Weights of a small transformer language model: a variant of Muon for these matrices, 4903 steps.
MLP neurons of a small language model. Each row is named by its layer, matrix (gate and up: input weights) and neuron, and shows model dimensions 288-415. Each number is 128 + 24 x the weight over its row's rms, rounded and kept within 0 to 255. A neuron's up and down rows have the sign that makes its largest values positive.
After each neuron's rows, "fires on" lists the tokens most often at its 100 highest values on Wikipedia text that the model never trained on.

L3.gate587 [ 71 124 114 104 140 134 108 102 131 131  93 137  81 140 131 155 141 144 123 145 145 139 121  94 106 148 151 110 102 158 112  98 110  62 153 142 141 150 119 140 136 166 124 110 122 116 137 113 149 139  97 131 152 123 115 131 109 124 146 131 148  89 152 137 130 119 132  93 128 143 189 149  95 119 115 144 128 110 168 162 144 134 125 132 119  93 178 111 127 130 120 123  86 156 136  79 143 129 130 112 182 121 139 121  92 133 131 127 101 142 117 153 113 127 103 118 113 124 135 123 148 175 158 151  77  97 108  93]
L3.up587 [115 128 154 154 152  88 103 148  94 137  86 101 112 145 143 150 128  97 135 131 101 141 125 164 121 145 138 101 144 172 108 114 127  64 117 156 119 130 109 127  90 128 135 124 150 110 161  98 112 128  87 141 136  86 147 130 124  96 114 113 119 136 126  82 150 113  81  96 124 145 145 102 120 137 107 152 130 158 169 157 154  85 149 140 135 126 105 129 127 146 139 148 105 144 112 124  86 135  92 137 174  99 166 105 110 154 108 186 122 142 140 130 115  99 106 143 120 168 113 147 127 123 156 133 121 111 126  74]
fires on: "-", ")", ".", " to", " and", " or"

L3.gate495 [108 132 136 126 145 137 157 166 112 138 144 123 143 130 185 129 127 105 137 122 154  84 147 136 135 171 135  95 132 142 140 146 141 169 146 135 104 151 123 123  84 129 171 130 182 106  74 126 118 148 133 180 139 111 158 147 127 171 101  90 159 126 123 144 132 145 143 127 119  94 137 110 100 106 165  98 134 139 148 158  98  99 120 129  96 135 126 146 126 144 118 114  93  85 102 144 149 128 112 159 118  99 131  95 102 138 108 140  82 120 148 132 118 110 127 190 116 137 114 156 107 101 150 122 149 172 149 128]
L3.up495 [145 123 151 119 134 130  94 166 114 141 185 124 125 114 172 131 118 110 111 189 141 117 135 106  79 164 123 151 160  90 131  96 127  94 134 140 112 147 130 167 139 157 154  90 116 127  98 191 127 125 153 114 150 176 141 156 114 109 143 131 125 118 123 160 131 139 123  84 150 106 139 104 122 119 118 133 145 135 118 141 106  65 115  89 144 132 115 158 138 106 111 150  99  93 103 151 126 110  93 107 117 132 138 187  87 139 133 142 156 131 158 157  74 112 128 118 112 125 154 119 122 139 127 117 140 118 106 136]
fires on: "s", "d", "-"

L3.gate26 [ 79  81 159 155 118  86 139 149 141  98 135 122 141 166 125 141  97  91 110 133 120 129 125 104 156 135 158 131 112 120 114 107 110 150 157 107 152 141 119 148 155 145 115 111 122 118 130  88  76 153 126 136  98 133 110 137 106 123 167  88 104 121 147 113 180 174 134 122 113 127 136 136 129 128 147 152 103 118 106 137 167 155 132  98 124 115 155 123 105  94 142  95 149 178  85 124 109 177 101 125 182  94 120 137 148 155 148 131 131 132 117  75 102 119 132  97  97 131 120 113 150 130 133 148 104 125 138 136]
L3.up26 [123 157 170 139 136  90 113  74  93  80 132 128 111 119 129 122 149  73 109 112 154 122  80 108 117 102 147 129 132 121 173 122 105 124 164 139 146  90 112 158 147 136 146  82 128  66 112  97  62 160 106 143  77 118 154 104 132 100 116 148 113 107  89 139  96  98 127 119 135 132 106 165 115 147  76  89 134 112 157 145 151  84 148 103 114 119 143 125 186 123 142 134 134 101 137 120 114 124 142  88 133 105 129 147 111 124 174 172 161 129 108  99 141  84  81 143 101 111 133 169 152 141 148 127 156 112 116  85]
fires on: "th", " to", ".", " of", " from", " by"

L6.gate493 [128 123 160 164 105 122 135 167 104 141 153  98 117 139 158 105 125 155 111 104 146 106 131 117 140 113 126 116 127 100 145  72 175 117  94  88 110 125 116 138 167 130  90 116 149 111 107 127 160  97 151 115 101  94  92  94 127 143 115 131 134 145 167 153 174 114 135  84 133 160  83 143 140 115  95 105 121 110 132  96 110 130 111 119 133 120 123 126 136 164 121 125 120 124 166 150 130 131 122 165 145  94 141 130 115  95 136  93 139 161 177  87 162 158 152 149 122 109  58 131 128 144  63 138 117 128  76 138]
L6.up493 [138 151 100 129 104 135 155 106  81 142 132 140 126 119 142 186  98 179 138 116 185 121 110 149 116 101 110 143 117 136 149 146 122 146 175 109  68 112 103 144  90 144 113 115 117 165 106  87 125 159 134 137 114 135 130 101 166 154  93 123 105  81 141 155 125  64  88 140 131 123 132 135  99 147 140 109 161 124 141 147 142 122  89 141 145  96 142 113 113 106  99 132 133 147 136 122 105 138 133  88 104 123 165 151 124 165 125 149 154 123 117 108  99  78 101  79 100 121 149 156  86  99 153 119 116  96  89 127]
fires on: "\"", " |", "\n", "'"

L3.gate628 [115 105 149 120 140 117 116 149 115 115  67 151  98  88 101 165 144 155 125 176 153 129 109 157 156 150 105 121  84 110 157  78 157 128 122 104 140 105 106 156 150 123 150 166 105 102 109 106 130 129 144  92 103 103 105 153  79 145 128 155 167 105 174 141 128 137 110  91 114 161 111 136 113 122 138 162 108 106 110 119 126 120 101 130 139 125 135 128 102 121 135 115 104 108 141 132 106 157 141 141 140 170 123 145 142 126 123 123 133 136 121 146  67 110 134 115  99 126  92 144 144 125 139 152 171 149 106 102]
L3.up628 [111 105 144 100  96 124 148 122 130 106 115 144 163 150  88 107 129 128 123 131 119 121 115 124 122 136 163 171 137 122 137  83 132 173 106 132 144 115 127 180 132 134 148 139 108  81 129 161  97 155 125  97  91 111 109 109 115 103 149 108 143  91 138 120 169 110 132  63 133 146 128 109 147 140 153 160 106  90  95 157 121 127 155 133 144 156 121  57 130 130 152 140 108 105 135 171 133  88 142 126  96  94 110 129 108 152 111 153 146 175 116  99 129  66  82 121 104 148 141 128 150 119 114 145 147 134 125 130]
fires on: "g", " birth", " of", "p", "b", "'"

L6.gate234 [136  93 182 107 131 121 117  88  79 120 117 109 147 138 100 160 135 193 134 134 118 147 142 125 138 153 156 133  76  94 153 142 140 170 133  95 134 147 149  92 143 109 163 159 123 118 112 151 134 112 115 134 165 102 140 126 141 146 125 158 168 117  87 128 124 154 132 152  99 124 124 108 135 136 130  90 153 124 101 118 167 124 132 107 163 117 118 150 161 102 176  76 107 133 166 143 111  98 134 132 141 144 145 138 129 110 153 133 129 146 103 137  91 153 180 131  95 115 137 137 111 132 122 123 137  87 109 113]
L6.up234 [ 83 122 148 152 142 141 138 155 170 115 127 103  95 127  67 123 101 145 163 125 113 122 127  96 143 134 161 131 133 118 122 127 131 152 156 140 128 120 121 102 180 101 141 149 109 119 145  78 137 145 124 106 138  86 130 102 114 105 138 169 151 110 109 140 130 121 132 138  88 131 113 149 113 136 141 128 116 105 109 118 123 111 162 144 126 159  98 114 106 143 114 112  80  89 148 169 141 169 117 127 117 144 145 188  99 158 109 145  86 103 137 150 131 142 128 119 132 142 143 139 107 140  79 117 151 131 176  75]
fires on: " is", " was", ":", " ", " are", ","

L3.gate787 [130 108 131 147 143 142 132  83 115 115 134 133 165 135  79 177 134 147 122  99 134 104 137 108 104 129 112 121 141 127 119 111 135 130 156 157 142 152 136 145  84 144 172 158 149 132 121 107 127 113 105 122 144 142 144 109 132 129 134  97 175 147 139 135 165 134  93 132 121 105 131 103 160 142 147 126 116 174 102 122 129 143 136 120 110 141 143 174  72 133  85 115 138 106 104  92 128 113 140 170 164 127 127 117 103 133 134 129 154 130  92 106 148 138 129 142 120 113  92 135 102 143 143 122 153 172 131 112]
L3.up787 [119 163 115 111 138 128 100 127 105  86  95 121 165 101 118 150 143 111 155 117 104 174 101  78  97  95 115 127  97 169 158  77 112 150 132 141 107  85 139 158 144 164  89 135 110  80 128 183 125 103 139 125 102 157 146 159  95 148 183 143 107 105 128 114 145  78  91 142 142 133 124 153 121 109 145 106 127 131 148 115 148 115 134 121 134 110 179 125 146  86 116 127 114 129 149  97 108  89 150 125 175  99 148 107  94  97  97 116 144 124 120 117 164 146 127 135 147  81 150 109 165 108 157 136  96 148 115  67]
fires on: " |", " of", "s", ".", "or"

L3.gate382 [180 131  92 122 111 139 108 112 126 132 140 156 103 142 102 120 125 115 138 179 115 140 126 123  98 163 168 129  95 144 140 116 159  96 122 103 147  74 157 166 150 148 100 150 143 136 116 113 109  77 147 164 152 137 102 103  94 121 153 119 108 154 107 106 128  89 151  96 132 140  97  95 130 125 150 123 118  80 134 112 133 156 108 121 124  89 166  93 126 146 140 112 128 131 120 106  98 162 151  78 146 142 125 139 164 128 130 108 143  97 126 161 124 144 104 120 139 133 125 143 166 170 145 155 136 149 120 131]
L3.up382 [108 127 136 135 117 120 126 116 130 173 127 149 161 111 147 100 166 183 113 140 123 116 173 123 125 162 144 106 155 104 174  94 134 103 116 159  90 152 111 150 120 115 135 135 109  50  86 154 121 110 130 127 142 152 166 144  93 165 148 119 118 117 109 120 144 118 124  84 104 156 148 176 105 131 163 116 155 105 174  95 129 134 156 139 160 100 123 111 146 142 119 127 113  99 163 122 125 168  97 190  94 150  83 106 120 128 126 115 151 148  90 113 125  44 106 113 117 142 137 129 151 162 127 183 132 138  87 140]
fires on: " of", "d", "t", "s", "time"

L3.gate856 [165 129 139 149 132 103 151 179 136 160 125 111 139 179 173 146 113 182  91  98 140 139 127 149 116 130 140 171 134 141 138 123 115 168 175 116 117 142  98 151 130 113  89 143 146  91 124 161 141 135  96 127 144 109 127 125 112  76 105 154 146 138 167 169 123 163 161  82 145 145 115 161 128 142 100 126 116 138 139  90 148 128 160 143 169 171 171 115 144 135  78 119  75 121 141 167  97 109 172 122 132 151 133 149 123 126 120 110 146 143 172 141 113  88 117 108 130 113 102 154  73 129 131 145 136 115  94  89]
L3.up856 [ 86 126 166 125  97 136 157 128 139 131 155 125 126 145 129 127 135 158 140 114 167 130 124 104 109 179 160 173 139 110  94 146 157 138 125 128 139 116 133  98 141 128 155 106 124 136 164 142 148 157  95  90 138 134 119 109 141  98  65 127 122 108 155 164 119 154 133 117 108 156 109 122 119 146 129 166 137 126 153 112 133 153 139 128 101 137 138 118  86 136 138 138 108 109  95 155 141 137 134 110 104 171 104 125 125 163 151  89 143 127 138  94  99 166 103 140 122 122 116  89 166  74 108 121 142 116 107 123]
fires on: ",", "\"", "'", " ", " of"

L3.gate422 [ 99  56 149 179  99 125 106 118 129 109 108 106 133 113 134 151 112 110 137 160 143 133 140 137 187 132 110 157 155 131  91 122 107 125 176 151 145 154 137 151 102 126 131 112 167 131 112  96 128 102 135 120 135 161 133 103 134  81 126  94 104 120 110 153 166 133  93 117 133 178 143  97 144 121 115 139 130 122  98 127 123  92 139 140 129 106  95 149 156 127 122 142 117 136 127 109 145 150 141 160 104 143 130 168 149  86 141 174 137 120 118  99 148 154 117 106 147 112 111 123  71 107 126 125 130 100 107 114]
L3.up422 [128 171  92 125  70 138 152 133 108 162 133 141 100 135 108 148  81 126 107 108 106 171 120  71 142 148 121 120  93 105 171 130 141 139 111 134  80 114 120 163 154 135 129 150 110 109 136 139  97 116 137 160 115 102 143  69 114 115 129 135 145 129 151 123  99 150 101 141 126  92 161 117  80 108 146 131  84 108 121 136 150 171 128  98 142 126 127  83 159  49  87 101 157 135 111 115  93  87 164 151 144 147 106 122 132 111 112 160 151 199 117 101 153 147 141 129 147 167 104 122 116 113  70 109 138 133 161 146]
fires on: " |", " in", ".", "1.", " population"

L3.gate570 [167 132 114 132 140 108  96 138 120 123 129 167 139 105 126 133 183  84 191 129 114  92 134  84  98 163 169 144 129 138 116 130 122 188 134 106 158 114 111 130 146  91 141 120 153 142 160 110 115 106 120 147 130  78 141 128 149 114 128 116 115 145 111 153 113  94 194  70 135 123  97 121 146 138 161 156 135 149 135  93 133 138 115 154  98 137 123 157 135 117 144 120 144 162 144 163  99 131 136 127 167 158 116 124 140 121 145  95 122  89 165 163 115 117 134 101  87 117 162 133 143  95 118 125 176  66 165 118]
L3.up570 [181 121 134 151 149 107  88  97 138 137  96 127 187 137 132 149 143 175  84 175 137  76 154 103 113 150 137  98 100 199 115 117 144 143 134  93 145 120 141 141 140 153 128 144 178 131 140 104 109 137 138  99 179 108 136 114  97 189 124 153 157 140 137 145 142 139 172 105 108 122  94 154 165 146 169 168 147 100 152 115  99 145 103 148 157 139 106 128 143 106 104 125 117 151 163 138 146 105  79 122 100 130 104 129 132 146  95 115 105 115 166 145 116 109 137 156 139 133 129 127 138 137 130 134 146 119 190 131]
fires on: " is", "i", "s", "t", " are"

L3.gate849 [140 110  92 141 144 124 141 168 113 134 131 150  72 120 117 125 146 140  91 135 168 111 123 122 114 130 151 163 120 149  88 147 125 117 139 123  97 116 148  99 100 145  99 135 137 108 103 126 105 112  85 162 145 119  86 147 111 130  94  90 142 135 151 152 141 138 165 137 157 156  95 169  98 124 102 159  72 113  83 119 102 119 131 108 123 136 118 141 120  96 158 110 152 107  93 180 109 105 135 124 140 144  59 126 158 154 123  80 126 135 113 182 106  96 132 154 166  96 153 132 137 117 138 153 133 127 111 143]
L3.up849 [148 144 115 114 132 123 116 142 126 145 129 127 101  89 166 109 134 130 148 138 165 108 133 106 109 126 157 134 119 154 151 143 144  88  97 172  80 123 127 120 137  92 123 126 121 125 107 116  90 103 166 121 150 143 117 141  86 127 121  61 149 122 126 114 148 128 102 122 133 135 111 137 115 105 137 126 128  68 107 193 114 110 110 123 125 128 106 146 182  75 184 155 105 151 126  99 145 114 123 116 102 140 168 146 147 156 155 144 146 118 103 112 102 149 167 133 157 120 140 162 148 150 149 113 133 152 104 193]
fires on: "-", ".", "th", "s", "er", " "